From a checkpoint of a small transformer trained on Wikipedia.
Training: a variant of Muon for these matrices, 358M tokens.
MLP neurons of a small language model. Each row is named by its layer, matrix (gate and up: input weights) and neuron, and shows model dimensions 16-79. Each number is 200 + 20 x the weight over its row's rms, rounded and kept within 0 to 999. A neuron's up and down rows have the sign that makes its largest values positive.
Before each neuron's rows, "fires after" lists the tokens most often just before its 100 highest values on Wikipedia text that the model never trained on.

fires after: ",", " ", "S"
L6.gate535,216,189,200,189,235,164,245,207,192,188,231,148,202,186,206,185,173,216,189,176,232,195,210,215,194,190,168,213,224,170,185,199,159,193,196,198,186,213,136,218,226,174,195,223,161,239,186,182,184,178,162,203,176,165,185,211,211,189,175,176,218,218,189,183
L6.up535,209,178,195,211,223,208,204,181,207,201,203,236,169,205,224,204,215,198,179,187,194,182,227,211,212,224,211,208,170,221,222,206,197,192,177,190,221,211,208,216,195,206,198,165,205,213,195,193,202,206,187,199,204,201,186,196,208,194,199,181,191,215,193,170

fires after: "1", "8", " ", "7"
L9.gate226,215,168,223,197,240,173,208,216,218,178,183,209,193,199,190,197,205,157,224,222,175,178,188,192,218,183,193,185,200,216,184,176,195,188,212,210,168,190,208,212,200,180,200,182,195,185,182,184,265,246,188,199,209,212,217,212,208,198,199,210,163,197,196,217
L9.up226,210,199,216,200,183,190,222,219,233,173,198,176,174,212,209,176,215,194,199,165,214,172,196,218,210,195,175,215,181,220,200,196,210,256,228,136,208,192,196,188,200,193,238,203,195,226,171,231,222,225,175,198,178,182,212,186,241,159,213,206,211,228,183,194

fires after: "2", "1", " ", " Gold"
L9.gate427,196,167,209,182,207,189,186,212,175,201,196,202,211,183,179,162,215,222,214,195,190,173,186,240,234,215,218,191,219,228,154,184,197,186,179,207,191,178,210,186,171,206,238,196,184,180,210,228,218,175,198,198,189,203,188,194,212,176,209,189,204,233,201,187
L9.up427,224,201,212,208,238,218,152,224,213,190,182,202,219,217,237,213,164,218,179,217,202,168,187,207,211,203,172,184,207,204,209,171,192,198,189,217,214,206,177,210,195,149,202,185,197,219,197,199,223,204,195,217,204,201,202,200,226,207,206,181,193,171,183,178

fires after: " ", " A", "1", "3", "2", "4"
L6.gate292,211,242,190,233,195,222,191,195,226,213,213,216,198,193,178,195,260,208,171,224,178,192,207,189,217,197,212,195,199,225,204,209,187,223,219,181,236,224,186,196,172,218,202,222,196,178,199,249,202,207,195,185,189,196,226,218,222,169,158,199,178,202,195,220
L6.up292,230,197,206,204,174,209,155,202,183,230,243,213,226,206,229,180,183,239,203,216,179,182,195,198,218,215,163,165,222,214,205,227,199,212,242,219,182,193,171,211,218,216,202,177,167,219,218,204,222,206,181,226,193,171,196,194,202,185,221,189,194,175,198,184

fires after: "\n", " (", "-", " \""
L10.gate157,203,180,258,207,194,225,202,225,176,193,193,188,210,194,212,215,164,192,213,204,226,182,185,175,214,194,237,177,190,224,200,209,177,171,202,191,223,215,216,231,196,226,182,235,223,168,214,149,221,189,145,182,198,178,193,224,193,169,199,213,182,165,204,212
L10.up157,217,199,186,209,231,191,201,217,187,207,255,188,211,199,204,208,249,193,230,216,206,206,194,173,180,218,198,177,159,188,181,202,184,194,225,193,221,210,168,197,189,200,197,195,208,192,207,212,237,153,175,207,204,192,234,201,193,194,222,198,216,185,177,203

fires after: " ", "0", " (", "–"
L12.gate540,187,206,266,204,230,159,234,236,190,175,184,217,222,202,209,167,224,237,223,204,162,163,219,196,215,200,182,174,199,194,222,205,235,188,208,194,214,179,192,202,185,215,209,231,218,203,182,222,205,208,228,228,173,218,211,243,203,205,208,189,164,199,202,180
L12.up540,215,169,225,210,177,194,185,200,215,196,182,187,207,161,193,204,220,181,151,221,214,186,224,207,192,187,164,211,199,180,240,188,193,212,218,216,187,193,214,144,188,209,206,228,202,199,190,207,222,192,187,190,229,175,220,180,207,185,234,198,211,172,183,180

fires after: "\n", ",", "|---|", "|", "|---|---|", ":"
L2.gate2,192,192,223,210,195,182,195,225,182,200,191,225,202,194,206,244,201,184,180,201,207,218,204,232,204,176,204,177,186,191,204,166,197,185,205,232,188,200,179,180,190,177,207,206,231,172,208,200,190,193,175,187,193,245,187,198,190,194,224,226,222,214,215,223
L2.up2,173,236,193,182,210,196,204,239,177,171,215,219,190,191,200,202,222,180,197,210,223,190,220,197,232,178,184,224,203,213,200,163,203,189,178,188,218,236,229,208,211,182,202,192,220,193,200,207,238,167,190,146,179,207,181,187,199,165,208,192,206,176,215,219

fires after: "0", "–", "9", "8"
L6.gate594,229,197,189,213,205,173,215,258,206,197,213,202,169,165,224,205,187,196,204,206,203,170,217,203,229,214,193,177,163,191,202,204,195,185,231,197,186,195,192,195,197,235,205,214,192,220,157,208,189,211,214,150,188,168,165,188,186,184,183,202,207,229,192,204
L6.up594,214,183,192,164,246,224,193,185,193,210,199,186,216,203,193,201,199,224,177,201,197,195,186,193,172,187,181,186,225,205,157,189,211,197,211,153,195,203,198,177,186,191,209,214,211,166,186,177,166,209,199,195,219,178,211,207,190,230,217,199,212,188,195,171

fires after: ".", " |", ",", ";", "="
L6.gate586,213,210,209,217,203,192,195,171,223,222,205,212,217,213,209,205,225,215,201,229,210,226,230,189,276,181,197,206,233,205,230,224,206,206,181,216,180,215,206,225,171,192,195,169,187,168,201,183,181,205,186,196,214,221,191,228,202,194,224,232,172,213,201,198
L6.up586,202,197,175,190,208,157,219,185,179,220,172,209,179,185,200,192,205,202,190,199,180,242,196,189,236,216,198,198,215,173,197,211,186,174,227,171,186,163,226,229,213,236,194,190,197,179,243,180,198,202,176,176,212,233,218,178,196,207,201,215,163,244,197,225

fires after: "\n", "M", " medal"
L8.gate486,208,201,187,173,198,208,204,227,217,179,180,186,206,206,210,177,199,217,177,156,192,203,218,168,206,244,185,196,221,227,181,197,198,232,202,211,217,190,196,176,188,191,177,147,242,157,225,203,170,202,199,206,177,237,215,195,208,200,253,212,167,245,197,201
L8.up486,184,149,212,193,202,195,209,191,189,208,194,218,216,195,214,179,189,207,202,172,206,223,206,211,187,153,196,175,208,209,167,193,160,180,245,186,205,194,214,183,204,183,220,220,203,165,173,212,225,179,168,207,210,161,241,200,212,191,189,195,180,179,182,245

fires after: "1", " (", " the", " "
L11.gate336,197,210,201,191,213,223,175,208,173,204,193,164,205,175,202,192,177,219,189,176,194,216,182,224,180,174,208,224,174,201,203,139,238,200,217,235,174,186,183,191,207,184,199,207,187,236,195,214,182,200,188,211,209,168,224,197,223,184,182,200,192,201,193,224
L11.up336,190,241,219,225,206,199,164,179,217,186,198,198,193,212,180,189,158,217,191,189,178,186,211,189,202,201,163,199,211,203,178,199,190,200,214,230,192,195,186,160,171,168,193,223,227,178,191,230,183,192,199,217,200,194,206,195,193,227,202,196,194,192,213,189

fires after: " ", "1", "2", "3", "6"
L9.gate190,204,191,203,184,201,198,206,191,194,206,211,202,203,196,192,208,212,176,192,180,206,206,249,186,233,208,186,205,214,227,221,222,177,233,204,200,182,192,185,198,180,205,160,167,198,240,217,194,187,219,202,215,236,200,188,211,219,193,215,187,193,179,200,222
L9.up190,202,181,215,199,205,176,194,247,199,195,189,183,205,206,194,165,197,214,210,192,192,178,187,176,188,205,190,187,232,189,184,204,194,213,166,226,166,231,191,188,211,225,218,219,203,182,219,224,205,177,206,205,238,171,220,181,210,215,214,174,218,209,213,201

fires after: " "
L7.gate56,202,205,222,174,173,204,229,188,197,196,206,258,202,181,210,196,192,197,217,175,206,169,207,212,177,222,211,197,197,205,199,176,220,191,199,200,217,172,171,234,241,204,207,202,203,191,194,209,224,145,197,231,196,210,209,171,168,169,248,200,209,225,196,228
L7.up56,152,169,193,189,213,201,232,169,216,185,143,207,208,211,220,175,214,237,183,201,188,211,212,181,204,210,175,209,200,202,216,180,222,216,202,172,228,197,190,190,193,222,176,184,201,183,212,238,210,190,198,189,187,205,217,195,148,212,185,205,180,187,188,194

fires after: " (", " \"", " the", "\n", " ", " to"
L7.gate215,221,224,206,223,221,199,193,192,192,197,197,203,186,209,228,178,219,208,213,207,182,212,171,214,239,204,227,178,173,197,217,224,201,216,212,217,197,211,181,180,192,200,195,208,185,205,193,193,216,153,196,202,210,208,164,192,190,179,281,195,197,201,224,179
L7.up215,147,182,189,208,171,198,169,200,228,223,189,198,199,194,191,215,218,208,173,178,178,212,197,200,168,180,190,186,176,196,211,211,203,186,225,209,174,221,200,196,216,209,221,208,219,231,177,210,196,163,243,189,190,205,203,226,155,202,192,192,213,162,192,155

fires after: "1", "0", ",", " in", " the", "2"
L8.gate74,189,189,217,206,213,184,195,214,177,185,236,172,221,184,228,180,207,231,182,256,190,224,218,221,155,181,236,226,202,246,201,161,218,211,160,188,197,196,212,205,173,198,182,215,169,215,197,199,187,233,200,187,168,188,218,179,181,160,222,191,191,225,213,197
L8.up74,228,210,192,193,207,215,193,180,221,173,211,194,210,183,184,225,193,175,167,194,207,166,150,166,180,207,215,206,211,216,197,215,175,222,208,227,198,236,177,197,201,181,180,177,210,193,184,191,193,205,185,245,232,186,217,180,194,200,199,202,207,157,237,201

fires after: "1", "5", "2", "0", "8", "9"
L6.gate274,204,184,225,186,217,192,220,206,184,228,216,188,183,183,174,264,203,199,197,215,176,210,218,227,204,215,193,217,207,187,224,189,205,179,175,197,182,187,230,197,187,181,192,194,213,211,205,238,219,196,219,192,212,208,204,199,197,207,214,191,170,208,205,195
L6.up274,173,196,181,210,199,222,175,217,180,218,197,188,246,213,225,189,196,240,198,186,215,206,193,199,201,215,179,185,214,178,173,183,213,188,221,220,238,198,153,174,234,194,195,163,200,235,183,199,189,228,199,204,199,196,156,214,197,178,188,189,197,156,198,227

fires after: ",", " New", " South"
L9.gate14,205,183,228,211,220,192,240,168,216,224,226,208,170,198,225,225,199,187,211,185,242,230,255,181,234,192,188,196,226,240,188,190,234,198,174,209,193,198,206,199,202,201,194,187,176,210,192,211,172,186,193,205,200,196,185,216,198,177,223,161,202,202,194,220
L9.up14,217,214,189,199,233,184,214,201,178,209,200,216,185,200,162,219,174,188,188,202,197,192,216,194,191,202,211,204,159,213,154,185,228,195,217,187,204,182,186,233,206,210,178,167,164,205,220,190,164,209,202,225,200,225,177,211,179,186,219,154,205,190,206,191

fires after: "1", " |", "|", "-", " Con", " the"
L8.gate553,209,231,185,211,220,213,193,199,190,148,225,172,232,194,203,171,203,231,195,191,211,194,226,199,170,233,158,214,248,189,194,214,197,196,196,202,220,224,189,163,196,191,195,210,201,225,216,169,198,195,194,194,197,222,228,192,183,202,201,217,217,219,222,195
L8.up553,228,239,180,214,208,236,185,204,174,185,198,207,240,201,210,220,173,201,218,208,226,197,186,203,203,222,190,222,227,223,176,204,203,217,209,208,202,199,203,201,205,200,228,177,179,241,187,182,199,170,178,213,204,191,191,208,204,193,210,184,209,161,184,224

fires after: " ", "-", ".", ",", ":", " |"
L10.gate413,194,192,181,171,195,215,268,200,210,178,210,189,225,174,218,200,239,168,166,195,176,196,183,220,213,221,189,195,200,192,213,193,189,185,207,183,207,163,219,216,279,194,221,180,183,205,217,201,206,185,216,193,208,190,211,213,166,178,196,203,201,220,208,175
L10.up413,205,164,180,217,215,184,227,196,227,208,173,219,194,218,238,181,192,180,166,172,190,223,177,190,212,212,224,218,227,193,175,187,174,198,193,161,200,225,224,205,190,165,150,183,204,216,219,190,231,204,193,166,180,172,198,217,195,219,209,163,215,227,195,155

fires after: "0", ",", " km", "5", "1", "2"
L6.gate350,185,178,191,161,186,233,224,255,185,217,208,193,153,204,213,202,233,196,203,227,202,205,231,217,211,179,187,195,197,246,182,168,206,185,166,210,200,205,260,179,221,218,198,206,213,158,208,205,175,195,211,189,182,191,203,227,195,159,197,207,213,222,203,147
L6.up350,192,179,186,202,165,208,208,217,184,231,193,187,189,226,200,197,206,202,201,187,251,213,206,231,221,208,258,197,202,225,196,211,209,232,223,216,171,203,234,207,205,234,188,198,171,227,176,204,188,183,209,240,201,200,191,196,201,224,174,203,197,210,217,175

fires after: "0", "9", "–", " ", "|", "1"
L10.gate184,192,194,229,188,186,200,249,212,198,214,177,183,216,199,190,237,255,251,189,182,224,169,187,189,187,191,203,201,174,192,240,171,157,221,184,191,186,191,210,195,218,207,197,194,174,182,212,235,201,196,222,177,202,180,195,209,205,190,206,201,220,197,211,208
L10.up184,228,210,181,205,225,185,175,190,174,192,183,191,177,227,193,254,212,196,180,160,204,225,190,188,217,196,180,211,198,213,201,210,201,175,161,203,181,209,199,221,220,203,189,193,207,180,217,208,170,226,197,168,211,187,207,200,227,181,212,236,151,188,194,185

fires after: ".", "0", "2", ",", " but", " that"
L7.gate661,187,197,217,168,204,202,184,186,166,178,207,186,171,200,225,226,188,169,224,203,206,217,219,190,206,206,156,171,235,181,190,210,211,194,176,217,186,228,214,217,191,197,176,215,207,210,193,182,236,205,203,215,222,238,161,200,188,203,198,188,192,199,193,205
L7.up661,216,192,189,214,213,200,176,214,216,200,219,228,216,202,207,154,181,241,206,189,180,213,219,217,211,142,189,239,198,209,194,202,195,171,162,249,234,168,187,175,196,186,213,231,186,193,179,213,227,186,201,212,216,219,201,175,220,188,173,191,206,188,248,239

fires after: ",", ".", " and", " ("
L9.gate234,206,169,182,188,210,184,217,211,187,218,181,208,223,171,224,212,205,206,204,175,254,189,187,194,222,208,173,207,232,201,195,178,178,184,202,210,200,201,201,217,213,196,219,186,181,200,166,218,200,202,215,210,202,215,212,194,180,187,230,190,206,186,200,201
L9.up234,209,188,187,196,179,223,216,202,201,219,202,220,225,142,226,187,195,202,198,197,189,186,238,199,203,177,190,187,177,202,195,184,199,213,170,183,210,207,211,204,188,199,200,212,219,205,226,220,169,166,225,164,185,230,190,192,179,186,212,199,222,185,203,145

fires after: " ", ".", "1", "3", "2"
L6.gate323,166,222,198,203,199,235,214,193,219,224,173,178,198,220,192,177,201,203,204,196,181,182,224,173,199,171,240,200,231,181,196,195,197,237,174,176,181,211,212,191,192,209,198,205,202,200,196,197,229,232,215,213,206,183,169,187,255,185,208,234,177,187,188,236
L6.up323,203,167,227,195,200,223,205,226,208,209,185,197,187,200,184,240,216,210,214,198,213,182,211,224,206,227,219,218,192,219,218,183,176,191,216,231,213,188,192,184,212,179,192,204,223,185,227,233,234,199,220,194,215,209,207,220,185,186,220,194,179,179,207,158

fires after: "0", "9", " "
L7.gate113,211,224,181,247,174,157,218,207,213,182,182,210,198,226,198,225,191,209,194,226,232,222,211,201,185,197,216,214,195,209,220,194,232,201,207,229,196,177,199,177,201,205,219,247,214,225,190,195,221,228,209,212,202,203,213,209,187,163,199,210,200,201,202,221
L7.up113,200,186,198,236,258,214,197,216,199,197,202,187,175,182,222,161,224,209,153,199,177,197,222,210,219,202,181,185,197,197,217,203,203,234,204,223,187,202,203,228,223,193,194,244,186,188,183,182,186,193,226,194,216,198,193,171,204,183,214,218,205,180,243,216

fires after: " ", "1", " code", "9"
L6.gate2,203,205,212,202,201,196,193,205,191,219,189,173,232,195,199,212,191,215,180,185,201,211,202,174,210,207,207,196,202,248,196,199,180,192,189,208,181,207,181,182,182,177,212,154,192,205,237,203,202,191,216,177,239,221,231,212,202,203,232,193,193,178,218,235
L6.up2,219,175,225,167,234,210,226,215,190,181,237,228,206,233,197,152,239,197,168,193,150,210,209,223,236,205,192,182,174,198,189,196,200,200,206,173,181,261,206,227,215,191,228,176,213,196,227,200,188,168,201,196,191,187,202,190,197,210,230,239,195,178,186,223

fires after: "5", "1", "3", "9", "7", " ("
L7.gate141,202,217,219,206,208,233,204,225,165,187,200,242,244,177,181,209,218,199,177,232,234,169,189,198,205,203,192,227,192,205,218,184,208,204,185,225,207,210,185,199,164,232,206,211,186,222,257,227,216,176,208,225,176,205,207,218,217,196,207,176,193,200,213,229
L7.up141,215,220,208,207,201,175,187,219,183,198,211,171,215,219,212,219,239,223,220,201,214,172,164,194,197,175,171,228,223,207,183,212,204,186,189,196,198,199,211,230,227,203,189,198,204,236,182,248,191,208,189,216,193,215,195,180,222,197,200,198,158,232,196,167

fires after: " ", "–", "0", "|", "1", "9"
L7.gate310,201,182,213,172,212,203,187,189,182,166,246,207,207,185,225,247,176,202,210,203,217,183,237,216,164,222,196,188,175,175,198,189,197,204,214,205,174,221,196,220,185,220,228,223,190,231,231,227,203,206,233,218,205,179,206,202,209,160,196,189,208,208,208,156
L7.up310,206,177,157,214,197,205,199,162,178,182,203,195,209,227,207,210,204,187,189,215,203,191,215,202,210,178,204,213,184,184,233,217,181,203,168,218,204,190,191,198,188,225,198,221,211,160,231,202,210,200,211,221,203,216,193,219,227,201,204,193,194,155,236,221

fires after: ".", ",", " and", "'", "\n"
L6.gate246,187,201,227,185,201,196,196,188,218,221,193,220,188,228,178,212,215,175,177,173,172,186,221,210,210,192,185,195,205,213,212,219,182,198,204,227,215,190,213,199,200,191,165,206,172,223,187,211,174,236,182,221,213,224,221,214,176,148,180,202,204,217,207,200
L6.up246,219,183,184,199,195,183,179,207,192,203,207,216,191,221,217,207,206,191,202,225,191,182,229,186,202,180,185,192,193,242,166,187,174,220,159,199,233,221,201,207,208,207,187,204,178,227,197,188,216,183,196,133,187,187,195,195,233,197,200,175,206,165,160,222

fires after: ",", " of", "s", " ("
L2.gate61,188,172,189,222,189,191,218,197,198,250,222,207,182,181,193,170,193,221,193,213,213,205,177,199,175,191,204,201,224,214,183,193,204,192,218,191,209,191,178,195,191,232,196,208,207,210,194,173,219,215,204,230,172,224,196,185,193,182,216,192,194,184,201,190
L2.up61,208,200,198,198,228,226,192,213,198,206,209,213,202,175,212,228,202,186,207,157,197,152,216,178,223,198,193,196,199,217,185,209,204,166,193,238,181,181,168,203,188,172,182,195,193,233,189,197,174,201,222,235,215,217,192,226,211,162,191,165,213,200,175,212

fires after: " ", "1", "s", "9"
L9.gate23,203,194,201,215,174,220,163,174,171,218,181,191,225,187,173,220,214,193,182,235,218,180,235,222,178,199,169,155,184,162,213,238,224,166,198,203,199,199,230,230,200,163,205,198,189,178,189,220,170,180,193,229,205,222,216,239,158,197,176,188,215,191,229,195
L9.up23,211,204,192,200,182,174,200,208,166,180,186,230,185,223,222,187,188,236,207,239,181,208,229,224,207,208,174,178,217,228,191,191,193,213,169,235,210,204,206,210,216,201,199,206,193,196,228,212,172,208,195,192,234,193,183,201,164,189,166,211,163,214,196,183

fires after: " ", "–"
L9.gate91,201,187,189,206,190,233,184,212,220,207,188,183,202,225,207,223,188,157,228,200,183,196,242,219,212,192,160,229,207,218,193,171,179,229,201,195,226,167,211,219,212,193,199,203,191,194,196,207,192,193,191,153,197,178,205,208,171,204,194,234,184,202,221,229
L9.up91,202,178,230,175,189,217,180,197,220,204,208,189,184,214,149,143,189,223,230,225,212,219,195,217,222,195,175,231,191,194,174,200,194,205,180,189,203,221,193,190,214,192,172,227,175,213,198,168,181,197,177,218,214,194,198,202,221,196,224,221,166,191,192,193

fires after: " ", ".", " ("
L9.gate289,182,257,209,175,176,222,184,188,204,216,188,229,177,234,201,215,215,172,228,200,196,178,206,216,190,236,190,198,201,182,201,190,191,181,183,184,185,190,194,222,183,216,202,202,179,209,212,225,194,228,222,231,201,198,187,196,191,167,215,197,208,212,195,191
L9.up289,200,195,246,180,176,193,199,227,192,162,225,185,175,217,184,180,212,193,194,219,204,193,227,187,200,193,226,187,236,216,215,195,194,157,164,240,205,181,178,193,196,236,216,216,202,191,203,224,210,218,241,215,205,204,217,178,186,227,176,199,171,179,184,188

fires after: " ", " ("
L10.gate379,166,226,221,227,181,195,209,213,228,182,199,191,204,188,213,188,159,224,204,188,199,189,193,201,211,217,217,175,204,190,220,200,220,218,235,178,200,203,214,213,186,225,205,225,193,228,191,206,199,219,216,220,231,165,235,232,206,153,196,186,174,167,187,175
L10.up379,191,184,205,215,205,202,179,238,245,178,165,232,216,193,172,199,220,203,175,179,201,217,214,196,188,205,181,148,194,212,191,178,187,194,195,202,207,178,214,191,208,214,214,211,190,225,184,221,193,186,222,206,212,195,234,210,202,183,203,205,204,181,221,182

fires after: " in", " In", "In", "0", "Population", " /"
L2.gate430,200,174,222,191,202,213,197,190,209,207,179,194,220,254,185,188,224,223,192,209,199,212,207,239,220,221,209,212,215,223,181,192,221,213,182,221,170,216,187,202,211,210,195,180,136,203,201,226,177,173,189,203,206,204,152,180,190,180,207,242,171,182,204,185
L2.up430,249,189,218,210,195,191,178,182,214,174,175,200,186,215,221,200,202,180,204,248,232,198,220,197,172,204,196,190,216,169,224,209,205,242,209,210,186,195,158,185,217,178,186,197,195,193,177,199,210,214,203,229,232,193,217,198,211,156,193,180,209,222,201,183

fires after: "1", "0", "9", "2", " Sh"
L9.gate46,191,221,209,170,230,205,170,186,175,187,204,184,184,203,174,181,173,202,237,200,199,204,178,213,213,184,222,208,216,217,203,196,233,208,203,211,203,210,206,185,184,214,199,179,209,211,185,178,207,223,209,210,224,177,198,182,202,188,208,215,166,170,221,181
L9.up46,184,206,151,260,215,185,177,200,223,203,211,230,182,139,217,198,176,203,162,182,203,160,178,210,185,186,161,194,219,177,213,203,231,193,193,205,203,202,185,178,220,164,195,184,174,183,192,212,222,187,191,220,192,176,209,180,163,195,183,209,219,170,202,176

fires after: " ", "\n"
L12.gate265,185,213,216,177,204,205,198,206,251,190,197,194,183,219,166,222,198,195,172,162,184,198,219,201,191,188,149,197,180,193,191,174,188,226,197,213,213,215,178,199,144,187,207,175,215,188,196,188,187,202,193,157,210,188,211,257,211,209,192,209,174,184,213,223
L12.up265,184,186,216,190,210,203,206,200,196,186,195,203,212,205,181,199,196,210,217,168,155,206,204,190,194,213,239,230,236,177,181,207,195,213,215,165,221,232,221,222,191,217,231,210,202,214,165,218,173,226,176,198,166,219,206,214,222,172,213,198,197,167,213,204

fires after: " ", ".", "\n"
L9.gate186,193,244,237,198,217,209,186,193,172,237,204,190,195,180,206,206,189,196,185,181,216,228,214,180,172,210,205,186,218,217,173,189,213,175,238,241,213,192,167,185,172,219,219,220,224,180,202,179,226,173,206,225,221,171,196,172,210,166,193,187,220,174,201,180
L9.up186,198,167,210,212,205,201,229,216,179,207,209,191,185,180,199,199,197,195,213,188,202,228,195,213,225,211,233,203,206,202,211,207,200,218,232,198,203,195,209,177,186,207,219,202,191,186,219,187,223,183,212,192,198,159,211,232,218,204,226,226,196,170,213,191

fires after: " ", " in", " de", "O"
L7.gate296,194,234,256,185,209,198,185,158,228,251,245,208,192,201,176,174,225,191,195,185,202,239,197,194,208,216,191,196,184,209,205,218,194,268,184,213,219,198,189,203,211,227,185,210,198,192,212,177,170,152,215,166,176,172,189,224,212,188,207,185,200,199,243,161
L7.up296,183,189,192,177,226,182,206,219,180,197,175,230,191,181,188,179,178,230,213,186,209,281,226,188,175,206,223,189,221,208,232,186,222,220,204,219,182,202,194,190,227,167,209,190,200,204,215,221,193,204,208,243,177,179,202,181,251,185,201,216,190,179,207,192

fires after: "1", " ", "–", " O", "9"
L11.gate425,201,207,228,196,195,223,178,239,199,209,163,195,245,173,167,211,198,213,229,206,205,194,205,243,185,201,216,199,210,193,233,177,195,217,217,203,199,198,182,164,212,225,207,189,217,211,188,186,227,156,164,228,210,219,197,204,210,194,216,178,230,202,189,239
L11.up425,191,174,246,200,235,176,168,213,202,216,160,195,248,174,171,187,212,250,193,163,198,230,188,213,214,190,177,187,220,208,173,189,203,215,181,214,210,210,219,214,198,213,200,194,154,223,219,218,214,203,192,241,208,200,182,209,170,195,165,180,167,183,221,184

fires after: "1", " ", "2", " the"
L9.gate300,165,216,188,206,244,203,217,189,210,168,193,185,195,213,198,183,189,206,218,186,202,188,196,165,228,200,222,166,197,172,207,164,218,220,201,177,198,220,192,179,214,250,208,211,244,176,187,210,202,229,198,200,190,202,239,250,197,160,210,177,200,249,172,191
L9.up300,207,193,198,215,196,202,196,185,208,182,172,200,166,209,202,211,246,179,174,199,224,204,172,219,191,159,169,207,205,213,204,221,218,209,205,208,217,179,184,209,180,222,186,221,198,220,221,195,218,232,199,218,203,229,214,186,175,223,218,182,209,194,209,170

fires after: "0", "9", "8", "6", "5", "1"
L8.gate587,190,200,218,191,208,199,220,228,192,213,219,216,185,195,195,166,184,198,166,182,195,216,233,214,213,171,192,186,182,213,209,228,155,178,213,185,186,201,182,195,193,215,198,220,226,219,189,191,198,229,206,154,183,185,191,197,200,161,195,171,213,200,177,188
L8.up587,224,224,205,221,217,199,211,211,220,200,208,198,217,221,219,179,180,181,175,184,191,213,223,203,225,171,169,192,181,212,177,204,235,208,166,201,167,190,159,191,213,194,184,231,220,182,201,212,170,180,199,225,183,194,175,198,185,187,212,237,228,207,178,197

fires after: "8", "2", "6", "3", "1", "5"
L8.gate408,209,211,201,230,200,212,213,208,236,203,197,226,211,209,186,184,209,216,180,196,201,180,206,233,225,252,178,230,230,184,230,214,220,202,183,182,225,211,183,200,162,211,157,194,201,214,217,185,226,228,202,183,155,194,209,186,206,226,171,175,208,228,231,205
L8.up408,204,178,182,207,213,214,175,193,198,169,190,156,204,224,194,196,163,189,216,207,227,203,197,220,217,211,164,182,209,207,171,188,193,208,224,186,190,166,198,243,198,194,203,194,181,220,192,195,210,188,186,188,194,229,204,189,185,211,222,191,195,216,174,194

fires after: "\n", "-", " in", "7", "."
L2.gate37,175,167,220,206,240,195,220,216,216,176,210,219,183,157,218,227,178,197,181,213,187,228,189,159,218,225,178,182,188,200,189,177,250,190,198,220,174,231,178,195,198,185,176,204,219,216,189,204,228,211,189,206,208,225,191,218,216,178,200,180,166,195,183,203
L2.up37,196,185,174,187,188,212,212,197,213,204,193,195,207,182,187,190,171,186,244,193,182,183,212,178,203,225,223,172,161,235,205,195,185,217,210,194,203,191,173,175,211,226,226,205,191,194,202,191,232,143,202,174,161,159,215,215,202,186,222,219,191,177,237,180

fires after: "|", "0", "9", "–", "1", " /"
L12.gate404,252,185,200,198,215,163,180,205,194,197,162,210,211,211,218,226,209,200,207,192,220,179,194,200,193,214,201,203,181,226,213,186,189,176,192,225,195,196,185,218,240,196,204,220,177,217,223,217,185,209,204,189,192,188,177,203,197,187,215,199,168,207,227,192
L12.up404,186,198,180,179,224,181,198,206,189,223,252,217,200,182,206,207,179,199,193,219,242,201,242,211,213,231,210,204,180,212,199,175,203,206,187,184,224,186,201,181,175,205,193,189,187,169,192,202,170,218,222,229,242,172,191,214,223,226,217,189,181,178,220,173